Weights of a small GPT-style language model, trained from scratch on English Wikipedia.
Size: 9 layers, width 768, 12 heads of 64, MLP 4608 tanh GELU.
Architecture: learned positions, biases.
Training: a variant of Adam for these matrices, 5753 steps.
MLP neurons of a small language model. Each row is named by its layer, matrix (down: output weights) and neuron, and shows model dimensions 0-255. Each number is 128 + 24 x the weight over its row's rms, rounded and kept within 0 to 255. Numbers have three digits each.
A block is one neuron, or neurons of one layer that tend to fire together. Before each block is what it responds to, as a language model described it from the Wikipedia text at the highest values.

Responds to: Final word-piece that completes a proper name or acronym already seen earlier in the text, e.g. Le-one, McC-ain, CD-U.
L2.down68:085111155041141136179126095131121149140089092135106129080085162185133140124114163120166165165139106152101126145098098119181156161155131138119098094068133138136115191178107158074078125128117119133117133134110132107114155109138182095131153134132123101088172129127117143124161129122126115128123128114117129102074109130135111117177129094120145112118146114118174093178129107151141134145107118130109154146107154172085170126102113149116109127141121116134119147129132132089131115102189126166116126166129144123151121106121104127141076097149101131104088150123098125121156124139150160155139126136116122094110121119116165109141123154133133147120156115132124116130124139147153139111128116128124106109129116102147131141152149143130125130114092151116165147124101147131165156120157122
L2.down747:144110141118145179124138146140115126154138110126111145151119119152154106139099111117112126099131176128114135114100122121160086118133085156133128078132108153121111153142136157148112116130088128120136103151093137103146176138135099116109133152106104112113100101137122139165137176127120106140180162121121139157144157127131112137136129146115098147191162119129134127150127104125153129078088115157123107119135126134076109182155154099127128127102128135104123102121129088133165138143121116103159124149123165159096114124111182162129080108166127175151156155148112179133119131132117145084080134131156109182114124141119136140138116105129109122073126125108112130156128158122109135167142146128118139145167138149130141089151106143096085129104193152132088105151172105133091127130097080
L2.down1728:140109166101120131109137146126163146151122116146122132150118121149133095117152133143133135156170155100118141156117164167141131112107130103136099102115115145126127151100130100192113135112108160099157133134103156094123167167150076135113135119159107152152107094114145149118111146138124131126165132109140134131187149089104127164149113108178141167122203146120126139163185119098134134150118121164111131119186122162061094158136142089113131114113136129104066095139123130159088118112127105115147151131096165164134143095113129118127119086158131148151122171124104157140146146138150112097118125147121101132126133152100121106165130125147115115110141138104134116127096123128062147128098137113130137114155102118144133086149104123095131173121168139131100113169097109134106168084127108
L2.down2781:129101170103130122111111102109169129136122130108137130109098129147108102107110127099094136199087160164158125154130114122140073134170139132120134082086119131132166149068129141156134078101124126068156141089125147127135116127126144134144161109103103127113111141113145130130139124122141094164104126102132130153174120131147141120162158108136136143107133111145157155108163108124102126071111080127162111177121158151069147158130122117120108130095135129111104123142139098095113149143102150116166152098121117144073177113106126138136128110185138151127118136143088138149111113118102134140129142132118150204124152135106131118138125129114101097133152121113152124108150142127123084108114128178090139125105102143110120099106109104149131150162156130129119088141179140118109080105131130

Responds to: Final word piece of a multi-token proper name, mostly a surname used as subject in biographies, e.g. Neeth-ling, Mor-ales, Scors-ese.
L4.down158:119119128185089158127139139117109133157134141134104175121126133124126176145105130149161187167152148126156102172081107107105187126112171123134129131141153142137129125117126095146104125148114155160122103151135130068112129119122145067143133177147104113114180132096133125140138144129104180148119184138103138107133090133118145131139087092162113132129124132103103130169146169094139121113105129117150192133127129141130120089176143118117165120109062119157146158132132142126106097117116097153100136106116174116125154119099141133136097157117154100160121131116120122121082120122123143130147142102096137090107152152163108120132162094107186111140153137167105113121134141139082147133054150103161146123095137122097096138115123130080121044120101117134143124117146140131152143177124111
L4.down162:169134151164151083161130120169101145106129143099110114057095122149133110098182103105117134082134131147143150170167127103128099115123097138113149195129107122104141157132102140150150148131110097066180169133082119136158137135121123121133132101139125119137135105121150123134153137104142127115147128138085143127143127131100141127149119117139127159106106138132160097121107119130104148080120113155135132158148118138131129128155106127149143118130108144128113121124124157132142109155176148135100090165113117150138104172089120110165100145149106116109120159162105121099162101135122187133132127101133136127149123120145150153110119130177099093136117102154133134147112151088088115138159112096120135127134105138119142138145123102118077109142144187125107139116094122136136162162117127
L4.down289:141141137135131146102102122147157084113127125152142139122152138137134101093137101120107184082126086120095129132100096112131162131147113092180154087141120122105135163133149114085156144125139138111125106079129122127116112166076157150158100114162098134174086142139140135142122130148152140130115101108124133124104121138124164126096151133141121099156140134103118119167171135148106117112101101110146160174084075141123120130131126135157101153162122114169091109145121137139108151126162089122139137120102104112136160104127103117128133118123129105099088138163133123174129118109124114131130096115154129150118084133113156111098151159109132111110093179163118127126135095131080106131123098162134128129183105128108132132171117068141108076123147134117141133121157095141079148178145132
L4.down361:190118130118122135127092120148122141101094174122115149139118108095111129127121124114098113142119142084136091137146148135133179132118096123129135138127090138154091135104091129083104125115166096126161130139139133116130118146161161115106132165147119071106132094139148129129165111076158115110119145140133094123119147142135173156136134138126143167125107095129146142142104113120130174131155144165155128164098134130152153141132151124157102122116104127151134158141146193142147105146140094137099113130090147162087107148123133127115122137173138140145135150127137167130111132131121121071098130125098106107104169122117115166131136124109137160123121120144103098118132171139133116170117118115170132162108121176120124105123137179143128094102126149108132170133126100131159125131103106
L4.down493:081153136112147141158170091141150133124075125141114152090126093182070220138137143155146133144101117147121090131136108141112170105150123152143134155088142126158132120148157125126118113088132158092123124183135065137114126118126176109121148158129091126153130126134147111125104174096131154112120167152125157143102143129120136117152125142106116110124178097160112135106127151034111111114074159155151147145152130132145115145159138104114152137133114133112121154160095117118132112146144071159107117155134138131094117128127138160163121113104159123184093095142115156113092123126140137062171174142084125082129125124112115154147123124119127148072116156131130170091149156134108138116117120090097147128142095113148154139106136128111110083124139107141167169114158130147154133186140113
L4.down578:108158128116136113131096142133123097111149126125131140082158144157110088114099113117148173136112116107169142117147116085138119080149114111141134101130132178155128136071105128086135131121117126119107103182101137123143115125074128119172137118129119137138077121121173144057178106105157154102156126157143110124110140106129155135097132134100139115116087154142131136134174120119106109093101136144144110163141115134132111144162132116124133131120107150142136131173123120111119087174153077127140113109100125102142137112176120136131093150135155122121088114165111153145127128084113128155142153112125105146141100145153132112142163150140143134122169145142129121125092131123106140174124159135145142105159134104156155088112090130131080067116102137155154108116154073138123140183082163
L4.down1757:127140130140124120118156132128114127168139102109195156124155132150121121110142133127174128118120113113113138123136134129120107086160166090080132145112111128113060069144133096097120131121130096147126163147130142140092151115141119117123171118134147118153144140129134129093184129108136116129137149094104145146110130150102139135152185122147136118114157119145078083129145151152129095156091136134126151114120081115109117150124135140156112127129121121166122133171135121131077139166108144100170113166102170168118129133122084136168140116128121122160116082137071109081104157130149142151118130109142115103114172121113129128147124139116123134146169142159071170144162108103127185097111105163120077075116131155106173103157106156165137126116139141098107139118075085128119130100126160
L4.down1874:125109117137124105099118069173135140156139131146096127133118150133081164142089152128079099142142135143120132122137199134130185144140132173139088102111118117100129171104145125114129172116162118115154115138144123112099126077127147165117156154134169106140117098099082159108125125114120116120161176062123059136078117122130134135096089092120156134110088133134113134117134143105109137157101146147115131102047051138126122146143116106124180146133126140124147129117101141106082125120113110181154076154166163130143100103098097149158112178127154128158131125115144122144151152108113138129110136153100143116125117128101074127135167103075122135153143151132115114111123149147156148100117131104128125115123129114130137144121128157129151113150149160121176136133130142110112169159130131
L4.down1887:112148115153102164164106128140109097061144118130133174125166106099077148139102143175107094111146158118110115137182128106131133130176082120128147117158121114151132136085176124182085139126108161150119098181142148175152151112113131145114125150163162117125129117115141138109139155094134168134176125129150154090160115160084121142132125138129112152133127140157141105146137136125102154109127132112169133104119106149112133140148125120137143109115165166142110138100150165112113089158130128128167166155118157102152167112092139109122124109156182137165130120116109173124145110116162152115103142092136130108148121142165140125140125122117136102131133120142150150161135178075104138142113140116124128113158145147139154112123101096141097093117132108141102077135179071141132156129146119
L4.down2114:159143150157144116137159118106108098151131120102154141151144103138110125116163124062134117149074126156123082143105150110154160128176136127114121110122088121113114114110145118120119132145155099078156141115141163132097121111112155132167127132117132130119147115131156124136097124122159157120163184118116128114158124150107130162112140101181147179120136115123125125125137098135122113085116064132112133134136148159127128136147115131134174130136104131120133117174120117128125097133116099117117100209128152145092142120092106107112105104134158142143135203132143135135091167111136113125101110142108083140147166131129108170143145104115149108148164121120094154107138140123075144105123131108119127125124134127117068079152139149121121073169156127181119107129154114121155170175101139
L4.down2293:117139146110178147121101104161133129163104060111102122144124136153111118136142124148165170100115140140100140108103113123156108148150155155115111098119147144144136164143157111138127135105135135125125138130124125135138090121128138162152146139093118142120074114130139130182102127134163106117156050125137093077127127095107129103143157121131152152134125117119136137126095167147095110130153127100105154106127162143119086115141141124135143120128139135153117160124121133129122147175171124127178110155133135110111132159130132117132116116127147119139159140130090075145107100150107110102063141190157132123094167145159145144162137088134136139155151123117154090143156133159133104096140070180137153089127118114097130129130111107167146093149157175070111130124153137150119161151130092
L4.down3065:157114148092118127125122179130136115146176123157139121138133113132157129137146163146118120125140083160137119129119170107068122114126142137102167141160139143145141165130110089124142141131109080094093159139111119117105161115147124102127126120128115137113170133128149129148122180121101123114123114125133130121167129120143121121098100172135104105135130106151103136138141124133125193129149111113128139147096112147107152017161096125142109099142111129118165143145107182160087142166121112119136102079122140178143122159104129084134136166154130120143142144097154136133080149125101139099126153102065118100080118110138102067113125150100092140133154099115112143109115108132095161108130145101113111157175059157131131140121112176137161119091123171116154128148119119131131133076157106
L4.down3066:140126125128071145160132149142142152156136114122141124166122144106108116158107132114124152100118098151085165118110169121170092121127093144116156105132107101155131146142110136171151186096078132107188157077105114160150149137121128150108126160122147125116056111124139114135133126125098126144120163109156129106173155114076151129113137074148071138106158091132133102158145145163106156090073132131048141120192129110077145132139134120147150136102114152180137138118118111090096130136096153095153143141130095126107152141126097144092135132116149094130151094133118129152136173074117150147102130091130136089171102073145108081116111135137106153150133091122152093120177105091087142114128105175105165126112115116131121137138115100134092174151147118116108124115121150139141160093135107
L4.down3106:095179159167147152127134074089151134151094128132134119116062163117083126132113084148139128110130110152138129112114130116138084128153134107120115071144148110113120111113122100143098096114136122151130152117108100130138125098123154147137124111159100145123126115117120149116117119114143121120132144093140103117134140148080139155083089092141124147170140145121147131111150134116127083095161131107126112091188143156162112143129112105117146107121152134146123151106119138084130112141129119117164157111099139142184182119091119163165146105134154119137138161140115148111115086123098130095123163139137119133125092146088132101137114121158149129158152091113143110152132150128128129174125126181149158155158160115107141086120172125140109131147111115136082131132148157163163162098094131
L4.down3958:126174090120106139149103127141115148139107099115151130091135140124124110107159119135128146123107115125125128097124155099105000133124094098129115120143134149131113162148137154097162187162167146098139109131139135138143170099054115158083143108108180167137135118144115127128115113144138107088133097139116095127085156085136144132119165141098125124138125133121186101104107118150121138116127128125098114125159102156173136119112094152132093136133149116120123130095140131134155144113149112092128127169145142108147094086134140132153133130121151170089152155132175104171157115155148114129123135143125135164159111163120147120156130136158134136162136105138132112082149102105145110141154102116139134172147110083132117130135156128176068214138110155139133116145118119151137139086188131
L4.down3968:163129164091127128136140094154121127121102161133155149136122157121118157143094133153166116196117134139100125116132113084127102180109102109124117130108128121126098136101130186131117110118128119155131112132120121093087146124132162141137147107118106132169143104139138145138148098121187128118128141121124146146146146152109127123149137114163119081133141052120123136158148119157121131153126146140145148142127137099134151147112152150095142122111161120112107120134104106071145115168155138158089084184111122159095105088142132140124143096163157146131133131162120137120065125103156118131099154101127109094096136070131147093132134122115120121110114144143135150120144109162067103134140159096101129103112150138131106128142128150149111124138101153118130099088104066132102163167130121

Responds to: Verbs like made, making, earned after a person in sports or competition biographies (made his debut, made it to the final), plus dashes, commas and "of" in records, dates and table cells.
L5.down3086:095133154133088120114130078118141136078190114159170147135123160117098129136139093149106141111169108138145140163129137119129110165132107161087107139153137146180126159126121162137156142143129094160125149132147160154160099130145122139119103134145116098136121110133110092095190135135074165120128114151111149123105136136135111138093127102133066094107123101105098128113136109111111101129120152086123168105133130127132132108095120133184121143128120146110124068125144120109131134120123139087166126141119093136111076131099105101159098138162111108110115182178170176137167137099136098125143155129154113176094149113112101118150144116137087141136110130087144160120165150128153129093137128152135112099131092102159127162115155102133130128150170114147096115082137130125134138136098144

Responds to: Final token of a name or noun phrase that opens a sentence and repeats an entity just mentioned, right before its verb, e.g. Legion, Achille, leaves, team.
L5.down148:145115133165161119166133165153096129126112150128138146122140168126113091122137150123089111113123168106156100143080132115117141100170152164162107145133145134140107139116141130106090126110127156189114119160136143133154111110120123133144136110118117114127110095136123153155161120132195190108148156133132148087131148171137144098128142158146108117166111148140134134102114120105153116121138103132132125157134104117174159113123135086085168123128168122141094113186103113120116074155121115105103079136125130094143149145088106150109100132185091110162117122192116138153103097096121129098121163114107132143098066148140130105148135090150153111126169137128096154118118171147105135139100120169124147146161155137139096113121159120171142094117146094106146084138131055147107175157103136